From a checkpoint of a small transformer trained on Wikipedia: no biases in attention or MLP.
MLP neurons of a small language model. Each row is named by its layer, matrix (up: input weights) and neuron, and shows model dimensions 0-191. Each number is 128 + 32 x the weight over its row's rms, rounded and kept within 0 to 255. Numbers have three digits each.
Before each neuron's rows, "fires after" lists the tokens most often just before its 100 highest values on Wikipedia text that the model never trained on.

fires after: "G", ".", "D", "d", "L"
L3.up353:113139110077095153116172145143106106140095117135147124148149068115107168138095183207149102133147118108108146088154147136135062108092062136142188109168177085142127121109151167078130156094131069132142098124133125158161118138104124161143176075087120082105064143177111173046138108160107134139159075152145121137139183158138107090100153078140075186152112124141166169110132101173179160117156138130104140126177084109146178148114150211089111142158137177116145147133110105106128170107161115146179166089162106167101145136062095154154137139154142081131153128142170153172204089152136209132

fires after: ", ", "p", "consist"
L3.up34:125133161149152118146178079134107144113148167144150103164129129124154114082143158141150120148139097091101119125125061133112167090139157136112142106143118113112172100162063084081146118109109128135156079093122118158076097137117159120149139159108149106152136115159222116124076138088167145139099079130104175149119094142162159127136064120184139169118151147163088128176103090125120133080180100143183123076143191114066101075158120111126114196056167082117167079131194091113119103169127205108093164149184157146144168122083149120151163103050125072127171164120179099109142081117141185127

fires after: "pl", "R", "cre", "sp", "Ph", "Sp"
L4.up225:145164109111147121085090103069131174151069111093073101124084168113170125120133130103164102117137142083161097104149107056035168135133103136109107112126110165146074134124112153112136132083135161129127069195154170177102169098166177112085093112187170101112086120189101132110182115131107169134097122162067170145094143161154163138112080114085137130136086109108128065107100119174148084145064164135072122108150177116111146144178206110152120131117193140112135151114147117135169088125099117137101132135112107038132103107131145120192133125145152147117139102139151168138172067182095156154

fires after: "E", "e", "Mon", "was ", "mon", "per"
L5.up396:127155142055117178087134154102091132039092115130131104175152153105145123136128172103174083107165150110083147105161148153169113066152046160106164158129046160163175128107097120177088134150120131176135157108139093115117154138080132125127163116109089143061091094118183125085083141125055098115124119120096154124114157123159121176142122176123153118143166155189149139106142130085086109106164160170180150153148103143141091124183128153172170108105149115109151154131098097132109167180123135176124051184108113161152135073118103150150148165095097084145143078100170076169145087167151142154

fires after: "n", "to ", "M", "l", "R", "the "
L3.up627:130145086164103047072169122148166140064119177107134100085117094130161113151135104196162126078147136100126140147113086129098062146099137112117092108091184104114080153123132138123153102177192159100123179163128122158129120107161123082138110115137078144089166126139068157173147136083089157083152080131118106121187160101116120180157237101148074098136100155080137077141137089181176109098104094139147127129116148164145101160146111126103151144089125086130175108145115101103124151163126107154214057171151125124113119177160102130117125112164129131152112110210144122141174072109098114116

fires after: "I", "D", "R", "N", "- ", ": "
L4.up469:106090135083094106077188168101161131108160059096137167142134119130114099177141087134139112127189156141162137102128121040144091080155132099135082116113141142117126094148130084116115149140153146102107141203090129138107142131141112134155078108111124187135145133064138103127148109120095121125073128150099199134137147133042193073114139144104099111130161101128162107141055064113110169119063099114108089097133051114107164076074098059132141171146107149127199134083078167128092195138095132141092077135130141096079119148133107117146123119157107116204186123142133104151141156126159151130

fires after: ", ", "al"
L4.up258:096166170092073107121174154136152170137103140106142105137115060114077145092117143091164123132080123085136161131129076144160157114161104092163049100132153156141168133209092128140116133109124085140147161193149101123071148144201129093097162138112173068120157147114155121120087165117188089123088159129159104151139129099143122089146115171136186112048120124117128096119162154103154064132104113146138138116119153152128080163143079138156144175073138105142135140143174156125159128167135083195163145092135101093194146158073066159149138108123203070130119117136135108120133149046089169145

fires after: "| ", "re", "ex", "--", "Rel"
L5.up607:120081166134160078156076125101155108077152128108156139153141132090123183083114162120177084124100135139114103100168161061209158117102132178129119122135146111097114163199167152112152150169096130101147184123129135097115163110140163095083124102173136122082087095129129148063160093083100166099109206158117157158172091132112133095139167070148173136152103131111127136131142110112087150152110171173129099106114233101104122109213088057202134134127116143137180161109179137086106110145147164126113110091106137115081096147130135077082099108125124145130147136173117185108124080120181117129

fires after: "N", "n", "| ", "Nic", "w"
L3.up201:161107106054097102101127143135137115128146084132097079148161040096100174146121181073126111164138167126182157144111103140105104119114061129176130116114144042150168122152147193147138165100137140135092134122131130146160103162058081084129069114124080104138105128165121082110075159064148161114094069093121082140142190162144175105153133086213077164136179107113055124157149117193150095139136163153122174100112148169118139153121125127132125144122143140071156105123129159180112056093097181099123150191104179120154141136161143115125158134090120116157110119147174121110133140108129127099

fires after: "- ", "\n", "\n\n", "==", "| ", ". "
L5.up604:148068115118085136095131136194127116058128100144134093108115145166130103104075119157199110109121146174140102135084123109139167137128099135166129097097106137132238184161141145118102088102153158175160123116079172158133166188094135132146101180137146094160168106148158129100103122127135187127118116110111114129102086197119117123136138157112145108041078054131160119130104134109144110152126072146118136159083077111105066097130091110078142129114170045157082108100146162097128152140167112128087166203180179140125165180156072112125120151092108137090195097115159136153093131117119130117

fires after: "I", "ri", "g", "u", "G"
L5.up380:135150189165101120115106227164142102070114111142172108075157111150139115114126112144183193132120110143134123125139098130147123133185135183138159117145070133142131107111171103077139140184177164139112117143130131096122125148155108079086108137123124147073133110161143134059146189108111146127085000132108121091121147121149063113107145132121117129129184112139068112148119091110108157078144106129096169147136098138114136111133125127144175152118078126083066198133176114186165111071109186140155126109130141092110144182071139092109087145131136126201145123142108153196141083149141181177

fires after: "ri", "S", "J", "s", "t", "\n"
L4.up528:102142104116051170090078161157145073083104130079083146085095149112090164124101070128130134182134157123095150138119135139141132041091132113164094211136128117127059112107146142117117127172117185149145061082128185115133108086115151115142222151145168196095189117158120132175096143130096124147106140109153120131174094117143132152073156102126121138150139126106109153127135135180125126126140126112113166212172109108110113116107134159107194123109149163115143096145145148146161116165133110121179170103094108052146108094098136146137141182169133098162171171101191091136171184101084163136

fires after: "B", "b", "ob", "gu", "w"
L3.up746:161123210143170119151109092106173136096110073071173126150090168138116119153133197132145081117144163123093098127148107126171137106185150130155173103140096159166138107139128153103162100098104138106119073126122114108099078140121238144114131092168102104131112121093136114163127089103134097077098180052178161135081117128141090159146120159135087150167137111128128138138172170162143162088107118144087097188128144109113155117179121092114080011161181122143158125184112132136074122154162093097117086115165072097086122150100125088162154116097122144173161117078138093143165175108109127166

fires after: "c", "C", "t", "to"
L5.up288:058103168142119158082114156176119135099111123140175093125179105141081134127147091086072101118104123119129165105149115095112127113143098117152090192159112132104116130118126025149144137085070140126145112094164172145083117130168134148091171153096091129152177112069105115144115111134069182154109158096052092159079137101147113142111144073096158106161206094121093117123144120038150119114184100137167102075192110103135174091111115135109154116130175138109124132146187135177159131131132150154149160123130118212116160104126102088124068126109094097091088162162125120139058126112192117117

fires after: "to ", "re", "P", "not ", "can ", "pur"
L6.up743:133144105174073173137097059194157147079099134194082125178093135147069146077145125133206158089121085090049105118120102129077159127140122137075154155113148094090142140136086127101166098157182116091139191097122058115174112175147086108142091118079134108138102075100123141105131111086092140104109169130099123152197172132104103141129169096097089165110149132170133144120103112131080106148138082123105135106156114126098073110130141069144113123092122114187102117107146118127161132150144086098107129100101113134157131149130212156112150122119116217132186106159142146202080147133108152094

fires after: "| ", "\n\n", "- ", ". "
L5.up352:185183138117172088095122106155127123099124097159129176122133151122080130138099156187107131094087191134055181160107132197115159105116103211190067163159073147120126154123092160180140158077132149147131111058169095125105127178116111127113100156205111147159144117120175145126099091089147111146054185113167146163155153128069195135109093085123186120121120097180183109134067133143117077108142110095100153112115114092142147100147132179132142152148108099075077105100075127092076126124139117103138115073145068099111139132123121104113117129119135137101148188141078111104112134142148137106

fires after: "H", "I", "Ind", "st", "B", "D"
L6.up524:136128084110125039071156076136135141148104118152122149168160149124164134167121122109176126128141086135148183144140131161145151079111157148148093129152139144063077107099101075163184108143122133091080135125141170142103174149088145062129151144149124149155118157107169084114115143082038109166141078137144138124074104238152106133150098112131117117143118172191147092151114126057118108135152119132141175168128079076117088112199152135142166138125121167136176184179143094130139122155085100125093110118116098121132111099154144163184134179192141112198130152093114180156148161155190137144

fires after: "T", "H", "sc", "Wh", "I", "th"
L3.up361:134133152113113156098145142078136160123160106138117113140187113144135100168092172137149092148101140092115145155071102124120199029135129136095084110161144122115099150135121139150113045152099100130124127153148117108149118125123124101155154177135153136110158148119151159042235167117157137134124127108087134091143151152117053075144145016113112176113093080094117173120119123139106100096139119136190085065151096059151106153160149114156144086195120165111113148114074122181171139120133075160130112103084140132102157096128099178139110107154123119176152117153095184143132148087175157166

fires after: "P", "ap", "−", "±"
L5.up264:116111130196189162099103111166126118128119078163119145122164143113068068118142129141136137111099133108162083108177038053103123085156104121165118142075082167075123103176105133110105139162133103148104152151083173127125126145081059110129161160086161183144149137093155107174149135144148117075148169093163065147164148112102191138149125116136176165056156076062138165141160133110157089091142100112112171160074156115130172117174153104144113057125086164135132144109130088113113096118115093119154182086117179179169157166141100112107170090156164128056129127111156129134112135145123145137

fires after: " ", "\n", ") "
L3.up106:144109177125106144163137163113173150177078106091121086138157094145114177129158191129118127116157095115128080180135173142082106142130118147106131136101125111112098059104123120153125114113127205112157108078153134125092153130150217139155125124168170188166075132156178088177157112129124118153125159092136083134090149115140125099126101129124139103123119101178161090139081149085092090140112117182124107135103120093095152092134148126136132188142084072173197098134159106158178078098189135077126111117119118169202125070127165119158061156126141177129079175207109114150107148132161069190

fires after: "P", "\n\n", "V", "T", "R"
L3.up704:109119155165112130114118081115172035096130117125167111180155125117069051128169133155148119083137065171150128084168036137143153128108104112137102169147162096154069219117116125106118086138077200134163196149182159199114102107094139156071124152093131158092092173132197147155124120106173122167132103122102135083114150099094177150109138124126126149121152133097108145134092118136127093062141127058128131110088149122114147152175148148170101152186085119146119039152116123172131137119175129110149104141181122132083083114089120122162108150116118137141121083120129094119138115121163119086

fires after: "s", "S", "P"
L5.up372:158114178184120118128171055153157073125121205090123094135148077196095092119139130121135128164086079129115106112118109112111116126127102170178123113060131115067104109137130097126119161095132150124128125102066171188127088152091114130120126063097161131139116112116088097147137087080147120113104091067132153194136118196150138132116119088167057167105118125087143147163186127120107136162127114109126148103099114112176135043134081138097120082161118128123110158169139096164168126104081178161149112053131100084188175083073158151178135104172097094100122134156143112147113106122149198146

fires after: "P", "Cor", "cor"
L4.up400:125085199165185131081105127105172156085120097135162127196112130144075108145132145090135159081156148150137122112178148135178078127149119103131095156109134059094160136121130138171159142127116062076107114137136129147126121135114080182139059110120066134147169162105156251060155079062087149136145131105136138134179118103148172134108112173141159136087112125105123132115160126123160105151108092215100133128097140097128052148159137104121073058116155179166115170102143189132099166162105121132111109139154123173154173115162122148106112125130131141103115105108076096138096152152155065133

fires after: "199", "202", "201", "197", "nec", "198"
L3.up742:152145104149103161123075107164145199082089147077153160144044154095158117101121124135160112157076115156132144149142189143109134136075167143143130190142108159124093095161183105190119149126129136156155145101150155135061122141179180103134093142114096147096118167134105091119140128136138136142166144176123184126142066142087074148119125165161142171099153137085091179151138127125089152144171150192163157100105072099062048163185108108110161145097163085182181141157112144202106124142134174063149133115137092160146070103156159178134144148139139104112151105145142145134082176160146101129

fires after: "|", "es", "s"
L3.up414:157084136161121175170128182162171132123097145060136177171122103089140162139154191124142124165135060100089146128109142156136129202081171146165145133085126155127135137094098106125146135069150148100194096076123163142111140109121129108131119123154048102176155104165099151155111129077175144177076179126143093143144159142031092121128137106171122151140139152205167109143129076129105153124141133060087123137157132159165119124128146161141084102168158093120094131148137155133185109110188146150152179100079139108114157090126164122081109196104099106098091082087078131092090141088102102148

fires after: "|", "=="
L6.up477:195163081156130153077124127118170184109082152117106166149082123113100063120058111103109150123097199071108165112153108132141119090143104124167119119178070144121136133162135119151114147154095147195168114110113162081135114102110099166108156144109093140135136084133098144092122090058117124141158134161100162140170144135117119143129057150112120132124156090103110069177126133132062092106145079134079124096135080168140087130128155209100101145091141121096090143136156115103187100130140118147125183045137155107160137131084146138119125208158132156161164177205088082172120093091139188128

fires after: "is ", "was ", "==", "===", "be ", "re"
L6.up529:119126129165115134161149099144129128138119201082164100122100117110160099177182108093187129119140126139145109105112108117165151061122083100100134153099083086065159148073179087101183126173118149082171099141120140114155116168068180139170108103161111077169126123134120126084150059090059199135097145166083147136084177088133102181136133083138103099104180097160153166157139118157136116162150080157086111157130132080097091091144110161127122133140125081123172112117160117119172150143141133142108155087104109173153105142163152151139132107080098164150211190070055130117117157080144101140

fires after: ", ", "G", "J", "H", "M", "Dr"
L3.up474:172124169101121139145124115088145104127106149135119131087134158069213128106148106156089042130125109165096149152175155150128120174150137164150161123117209139104140095121092160107122108058119122117075078126123098133180107134138146119095147071152106156162177220113110136115130141103128132097057156075136161144140149106132114197104140126168110129109096063165108046128129093102150107128131151104123177127122125091094086066180125152203087121168138134149177113155146104137195115150163117160180134133159107152129115138084152134090130130126143101220097103092097118145085091195119125145

fires after: "D", "d", "od", "I", "- "
L5.up601:168129078087088080112159121070115129198101058182195180115180124125177143197105139185168165135095072162135141087143075126161114134167084200130138112065149182168110117096135082095098133179108135129128139175094131100148096145165127124198096115119112093162118121090129108156148095093103095131069051082104105109116148135119085130141121094099121109117136078102132154147066121108119128124144064113123159141102098184155166068117088152160128140084130126077114136123189112084147082148111110101123130144182156112096161160154093149147090149121143104143136179142110115131183130127141161107

fires after: "i", "ym", "im", "aut", "ch", "pl"
L5.up280:134184173136123169101130117163136116140138148148144115187127170150153094108106154192133154060105126180134150101124083073158126119170123144118127135103082086115091072176107166125120123197132094150173164115142114119142164146135156092069172123159118093077131140161118140105172138100176145153118122108118066131176081135145117104144094052113120170177106098097098155130094154226062118157129063093130141087151131146110185071158045117116055137129067087114090100156174129141122107110123144127113100110167100153178184161165139150169096129141158090115140112128157152095110169110134163152

fires after: "C", "c", "G", "K", "M", "g"
L4.up29:100110158087071132121088176142189173060097131134138124124134141139173072117136138110119109110090162105088098055168156131133104119158095149135145132133144152113131094122131140101119159119126149204108138135122132163082158161129130149112156108166060192151151149169114141126093120059076167090129094075164129164179140110126094131118166096172112145169178126131139131159181087165117148095093113169186142139173125144106119117103134033095198111116179130137094151140160123165139125124114099130145179127196091102158128130099129153120099110147083161112150077194131072086161207210153133138

fires after: "Th", "Bet", "17", "th", "E", "ern"
L3.up445:147159116131172150121163176085160140097092132092079185123156137191157105140081106157118122205120154143080147111153123110185102148123124172150175147122090154111169112120136124156131135126135077173106120137133181147152116129144159118174127084103104159167141135086172156119184126081149188096146117091110058145124176103105073152104090079131119149139207130112083108168083099089127122116153133102166144115089051137129071190137145155140214167097119101098193125150085131151112119150141135115132113122154131049107161169183104164095088126083079133130102121127149208125148140127115068113

fires after: ".", "in ", "In ", ", ", "from ", "of "
L3.up365:157147117187109160163124123154109099081147135093125173101148084151154139076126147148139111102092181152093139152118105184084094123103128178066153086143133139096148201114104188128130131134144118069096109094106057119067090170077128139110129108134115132173166165142187146117131099094065194139145084099155167114059151045110118169047093054110089133164140133086151155097173133130115112130124125133176111159089137117138129114105087134100107143108160120174115137107101186116130108160126086126090047099126120135137154109123125187102121101129151114124164146132162073210075108143132150131

fires after: "s", "S", "res", "was ", "Q"
L4.up271:092085163164096154147118133079194144096122190109160133119120067132147173155175140116165089184086114167115102159110151150083089145107114113172089178133054122085139144123153073136159123168145133145092102117074158180088141120079135115104096149082076150127107089110147138112143077132112156135103101081111132159204110155069135140114101108108089103112123076088099165112190221131107130143118126144140145150139122118193047078149077158098114127122104098138145092142124149153118092141093108179112120128099160073154149116159176127143146133143136111101168114085129127134159213174107080180

fires after: "in ", ", ", "In ", "Phil"
L4.up371:136156121139180145103207157070154111059133183093143160159144113146132094162053156136176143103188093117157127133116103103122160124100141118140144102130075126129101144132077163080138076153114175148112124148102087107165133108162118144097095104101075175120154100142169136107115109111105106139129105106163085146107170126068075148143075126161106142115122066190147124129057092098107098102157112116131196100121092167062053132109108060133117093043154097123178177119121112125145143142123138159065094161171095161112080132069128176154130109175118139186104107102135110143128136112126123078

fires after: "\n\n"
L9.up12:112144110101071081150108081146145129093151169087133135085133097154101124118158147175127107078113197104142167098175093115172189096151105122113132136075124121181194146086148129138137067117143166130134136109146117120189122189130102084114108120112147133115080079131108121177200139127107100198115158113112184091104083123132102142130146113146074122142118134148155175127097155165114107082068121142136138169113120138166179120151032120135133124134086133104050108172108066111122179139082113071169117128156093151161188096181160162118156131076139107092047140130121166097082150095146141120

fires after: "in ", "on ", "from "
L4.up524:160103108161152143151131112091158121127102147099098163127105170099162192124112117138182090175093095179127174120096150132100144134106085167134118146181128131179093162141109183088112134132133090115194102136168123144144133194093120156072111103131132121158195130056126186086045141122100158171131163077143165091095186092143085127101099135108141155136173138070124092130130077157099119173143207117188178121131107121088060093115052120121125107108140164142175212104154192127160095104091113140117111119163121118101133100123113121064090121127081131113102099161116114121127118089131119090

fires after: "Ch", "r", "h", "ch", "t", "rel"
L5.up411:066132101151096157103115159113091108086197139117088039149150105062103163080088167129115096093144152081125134076142146152148146207122129151116119143162155149178097136104125159148179151157095144147125086106157136156126120200133142097126102148108104129178140102092122156127165111144146090098091095130081110072103121131096124156140121127098104140189136148089154124044160152174081096132165131121125191109115148103152135088158115090170149165156162133131143145102182116166139140143138119109179132116135163145122102081142155010085116165070190137072063186116106134136132148167123122115

fires after: "p", "re", "De", "comm", "comp", "dis"
L3.up61:143133140124210189097114165142169072144118061167174095104132119129143142099098136112173138138098114161139167136143138098153137096098096108131069198176074141142157160071116076102194057123129085139108171095146102178139192142092110175163115108193152138139100165112118141107135114156172121117094138160124083091136105124159105137081186165119131130170155095132150109150173143176142080155133121099150098114134182084165083118143127132102082147148150129132195117168149105088165154165159109158107137095117127108168189161143068099136128117166071151144127115102123131143064089056153107180

fires after: "on ", "On ", ": ", "– "
L9.up721:144151089138067138107136119128197133147126162124131145170085122106142165137082193085121132120118100102121164171103095104133114131199138185144161188145156130154159138116173166118147106187220194115156168154163109158102108130116072098092167123125204178124148098093152173165100132143152097127149112157147102169110151158140131126134087115088161132111133136130131112074141123154111150133177138129143127140061148151134102149107123130201147081181125131105201095159143133110150119072140190114144049119147105131171114098119121156116045117183086180156122148133082111162136118067146171065

fires after: "d", "M", "D", "br", "end", "R"
L5.up297:152087192111103181102140177159111092159133120073129119108166139137164124158150120183182091085173120151088161119135139089164139110107178170107111135146109105184107083203078118088146100091149164151150139091108184130092134127167142082167087141099154161134106098099152149113117086130068105150102099138146109102122137116140117126121148146076142089130183060155171161163121117152178162153123137088104115111116114100117097189149120113169083108147152103117127106090121147085085125125095067119147071115172087137189138128129093122153095161163163182182125128114193141150201182097054140065

fires after: "H", "h", "B", "t", "con"
L3.up749:126177117205100100159125141104192114184115106094085098148165127105097111108100092127113151079093143093139132089140122138133198081139172150163121081167151133129089079150163080113173148136103082137120124194100158150156129123086117117189117152135130085067109117149105158180127131102178130145127111113084141150095116139147144107127042122161099144137076170139108173106124135138118103102124114075154173091134074177112128081139156137078149157104138148165157071137144138137102131160147082107080104040156165131079058090145166179161122077100134158150161147111125110097147150121048156191

fires after: "s", "S", "f", "G", "go", "ov"
L3.up126:049108148100107154138125137119162153144139164063098177099156127169110165112146078121137116149106151128127131158080147133123118139131135134143082185119140157088164195101131101098156121128112150152092116130133168190105152173126101109124075059104152164093137127163148172160163102120127137081094122108134091175115203147128147159162201100128107119163148105175139131166148211129135123137140153104128098159140067107185161153126155157159134200147129101041167092115149089133103111129118149183106089149106152125154136129128144157088146157096073194093166090158211044179130120139085130151

fires after: "in ", "In ", "into "
L6.up521:068095145181185158100164196180099135105174131146168163128113100116138173149156126169141111133126091176109091086136110118163162137136164109050154126070113108074059081172101166195093106142143138166054166122123140110144121150150099143099101106129140162168140190152221129098081161131123128132119128140098068091106133139178125151099170128143103169144119092174118088112093120132133090133167153088166130139135082129076143069153159161091097138085159115122177128066146118183096126115135148152124123106184133120067130099074148182089134085156127162112129129103127131163192121129112112099

fires after: "H", "h", "C", "V", "con"
L4.up712:109144162205098085064139102150111141142125066124105129145151063084148111112085153105136162146097149104177138077104175080105110096110088154204133140080155091124099117122189101099129144139112105108090089202137175106161081104133147168152080182145148136115184153111142127126081115106101105146110144151108145121125154184162101064082064151124126132137121079159147156134160080127138129161128178125119117098125095096143135132129216101060166109145142097176156152179156126166147080113093147102121058129096146158167128137151137190112116146081110104132099054126139132097090104168097121182

fires after: "\n", "==", "- ", "res", "\n\n"
L5.up581:091156116133144137126132126089170073140122156148106147095103182137115139113172180103164137114178115180119130077131141078117064106153140133091129124104128137167146110090093149179107184109064140103172141094156130122116118071143122095135108104177162140162132066108182165190105108128154167159165181171101095134141142191094116020152096118111150104131119129051101077118115194123136107057190087126073157156153151100112094110140162120096142102106136089130073099140106155110158123142101120075134130135226147063151091099106115145137172090137094122084136118148141159166141114118153141097

fires after: "re", "de", "in"
L4.up678:153115119112105148126103143086090079115136122121138064112145147123130111073133126088128115123124124124165129147164119147138075160127141151129150171145196115162190060131084143131130099129122172156143149130107168117149135161118093146179106163175060125129069135018144129067134088125105140111174172126151120145124117100146157138084077210164137178204168104091140134106112090175162148172111096177095137137123134199093155169172105036135142210124132146108162118159162139165156168147136149144167159104101139124137197155115068142157129143134080094162134150152136161134072108136107126092

fires after: "de", "es", "ef", "sec", "- "
L5.up41:154072215132146129147087138135146082092112152091186051100140114101118202132102182094146153139172034141122099143130100140165124066129162182099152149093174105128163150088167155117153145136173170137144091110114099072159077093083119124153128144144113193079104084103185169093180071107148119056118147102141079135117124159153119139086103118142105086145133130128092148110155147135064132153142111128124168128111132112142118137111180148173052087141169114126119160088161124167169141149156124200137099146139126128136139106131107143167124170117132122034178117163140169101144129112129099144

fires after: "|", "I", "E", "G", "g"
L5.up408:127125145165119146087125170097123093098062141122134135146191168158117103115092138141150115107109093138090131113169177119129098157125111113154069088151099190114140128101118162115111137112108115180089094148204186117201136138107168129124129095147118103061109068166144165108191080102114114072058085094158170095072181095160179115130125160092142128202148112113136106167115070138185110088158120122149171133114111100137170150144112091134078139123151143085164224103131104115121102144087112135185083077155100137134146088112127126097129183168063092149092117116122141146154168160117113164

fires after: "B", "b", "Lib", "T"
L4.up553:074190123127173144156159206088119168090171075057175097162113161150135102095117094143105124093157110172117114089112177125137110138163141155134125127124093128178138121080079148154110086120099067166159069177079154175062196078122165110130162202130129156111083085135152164135120164107097082103115096070113105137169080123130121120181081068181107126091100106156086101143187149140138147103192126160129138125108078148085128096132132184166153155137117119119126142164148099158117117128048124116152119171146150108129110194166119110149098140138086145126141150155124121145178140122163113105

fires after: "was ", "is ", "were ", "subsequ", "there", "are "
L5.up567:122140146192096124114161113086086130102077150128152116138128120218137101119123117116177139146193062118159085141148110101154071121135111174078133146177171080057138152121140148098092118125108156142058149120119133089131099149116159130081132105118071135196196111160122136130107135088166131078148148076082093191145124099151169098052120105110146079115176116142058141123084177137088160149106123127129154140115152134125087123154145122103124150112175164156123129095162148102136085118142116071144108170123163188140137107155104109133173212126069150136167211155134077127129160085104137146

fires after: "g", "Ind", "os", "az", ",", "ter"
L5.up623:077097095134150130057079152177111144096081145138107144109118125160131136102146132141102150125127157098172056132136108172084024146087126132147123123107151116153105148150191106131119130128131142095101223123161134104151154174137076141120104130064081153153147139074151159117112124110127114183140147107087132153133102193106101093075114085092157143151123119142087113121138117107119105139128115100152146105166054097098150173149094151166116168084112079074180177104148145181115117183108189107146128106168147145156132069140169122159119169128145073128136066196106080144100091072104189133

fires after: "to ", "re", "not ", "d", "s"
L6.up500:102133077155090165127066047144146099116123103134034076156155158102121148095123042149168175084096114086063173167126138130120158096091136114136118119136136111165168109147147113081205168165121110118150149124125095186062139120128121085143130109091107149155159150125118129164127114123168171093064078113075146104115175114099150104200160152177105156151130151099061137147129111158083115118112125139101113090147139150182147122083102140131176158124099151153150150119160127097151116091159126156106087078134115074152122157129119184122101081138155155139173139099153159167164181069103171081

fires after: "==", "== ", "the ", "ex", "En"
L4.up346:082117160112110148057049058140170040111136102169150125119132147094182145120138105181143103149180148177155120115135146153149112162131125176122133164100139201126175105062157070122114103114127147110189129141112117098073152103164109111177140094125154069137027138140140113096132145160110160130081162132075092104124155122149155107125134117208147165069127148139182065206163056111151137130192123086159090135113108113126112132117098145146121147119107078128157163138143098142176159136129107141121128089158102159114092187160131112142155100098102111119157170163163149101134092130124121098

fires after: "in ", "for ", "p", "In ", "to "
L6.up294:151140140111139105099145135114135179116137155112110134153140131145091163093092131119143156109140087117136092152139109069104125183132107122117064125122120092075085111166106145161143088151152166153148088132118126192138156135174082154133137089127168176158136124108082090116085141077215079105049114094138168128162167073194121124152154128144113121071120102084093161137173128145111128150110187106133107132096052116155106152175167155082082085132176152132130095104168135161128110145221189102072110099098097127131087109088128206156077098122172132150121123091118159207108165090121116096

fires after: "le", "E", "e", "Re", "He", "re"
L5.up521:125106137119122123165096107164136088109165139139174119148184121113092126075140094088155121091139077155102171142175135091157169156081160130096138105100117095041176130102157151124164135171144133149096089111160143089102149167076144091133120159188136133130126122164111044094156102152111107053103171090094117125138099181173127159131137091098112192164133063143104133100142159096118131152100161147144140117151133156118107177146111118127174155172182059159191155149107162134131202140173175139141164160183111151116158079153068107152107174095119132149211193112148156144141152111172139133

fires after: "in ", "In ", "21"
L4.up606:133112098145171105138169072134104176060115112107123155106156133120131177143189139148170112194116097057132191125123032137079117066100109128164132115115104098184109118095142117168133109122150070125179094097138176194168155104141067136161148113153099128130127196090121118131102148122097075107143097096137134119126138140140128164118098168146151140119103113152128049160121125137174079147121082123172141159123108077174127129098124148077122083050159103155124151134119124170136095153139153075131104161121145095185158150082114208143058121144083107130112129108090124170074153128090132076

fires after: "re", "198", "trans", "pro", "cre", "|"
L3.up266:139090152115147112177074154156128104095092146121086079096092154115134153157138105098122112119130092124153121178177106110079149117102115139152080072120176102138172143102176160195084126191171187168125111109127125185124086083138151155177148123178117161140119135126144135109146120125148177141177218184124124189086117167198173042179153138129064108150089152152136096134080128133111135136130070139045180167113181120107117163149142159165144190143143112143141084140101136111107146152142150125165148090154096109145122143119103094175077137134126157100125159169133160176125167140178115087

fires after: "the ", "The ", "on "
L6.up180:098127187061134122153129074137099120119159153145137089118134123044129149092144108148127167176154136149132120083180149091121166116095166167145179136126135154160118135178176166148140191179158146122103116123101121179123118130166116092159117176118096073121101162094171125100100166133128119115133135144141123132129129162090107161163089141140132102153179125156133083201108157102135130129061084080093118156131218148142159089095172233160122159125111098113110162150184100138166168146162126111083171184128120146095090101135204127173126110189173174137058170126122131109130154160165149108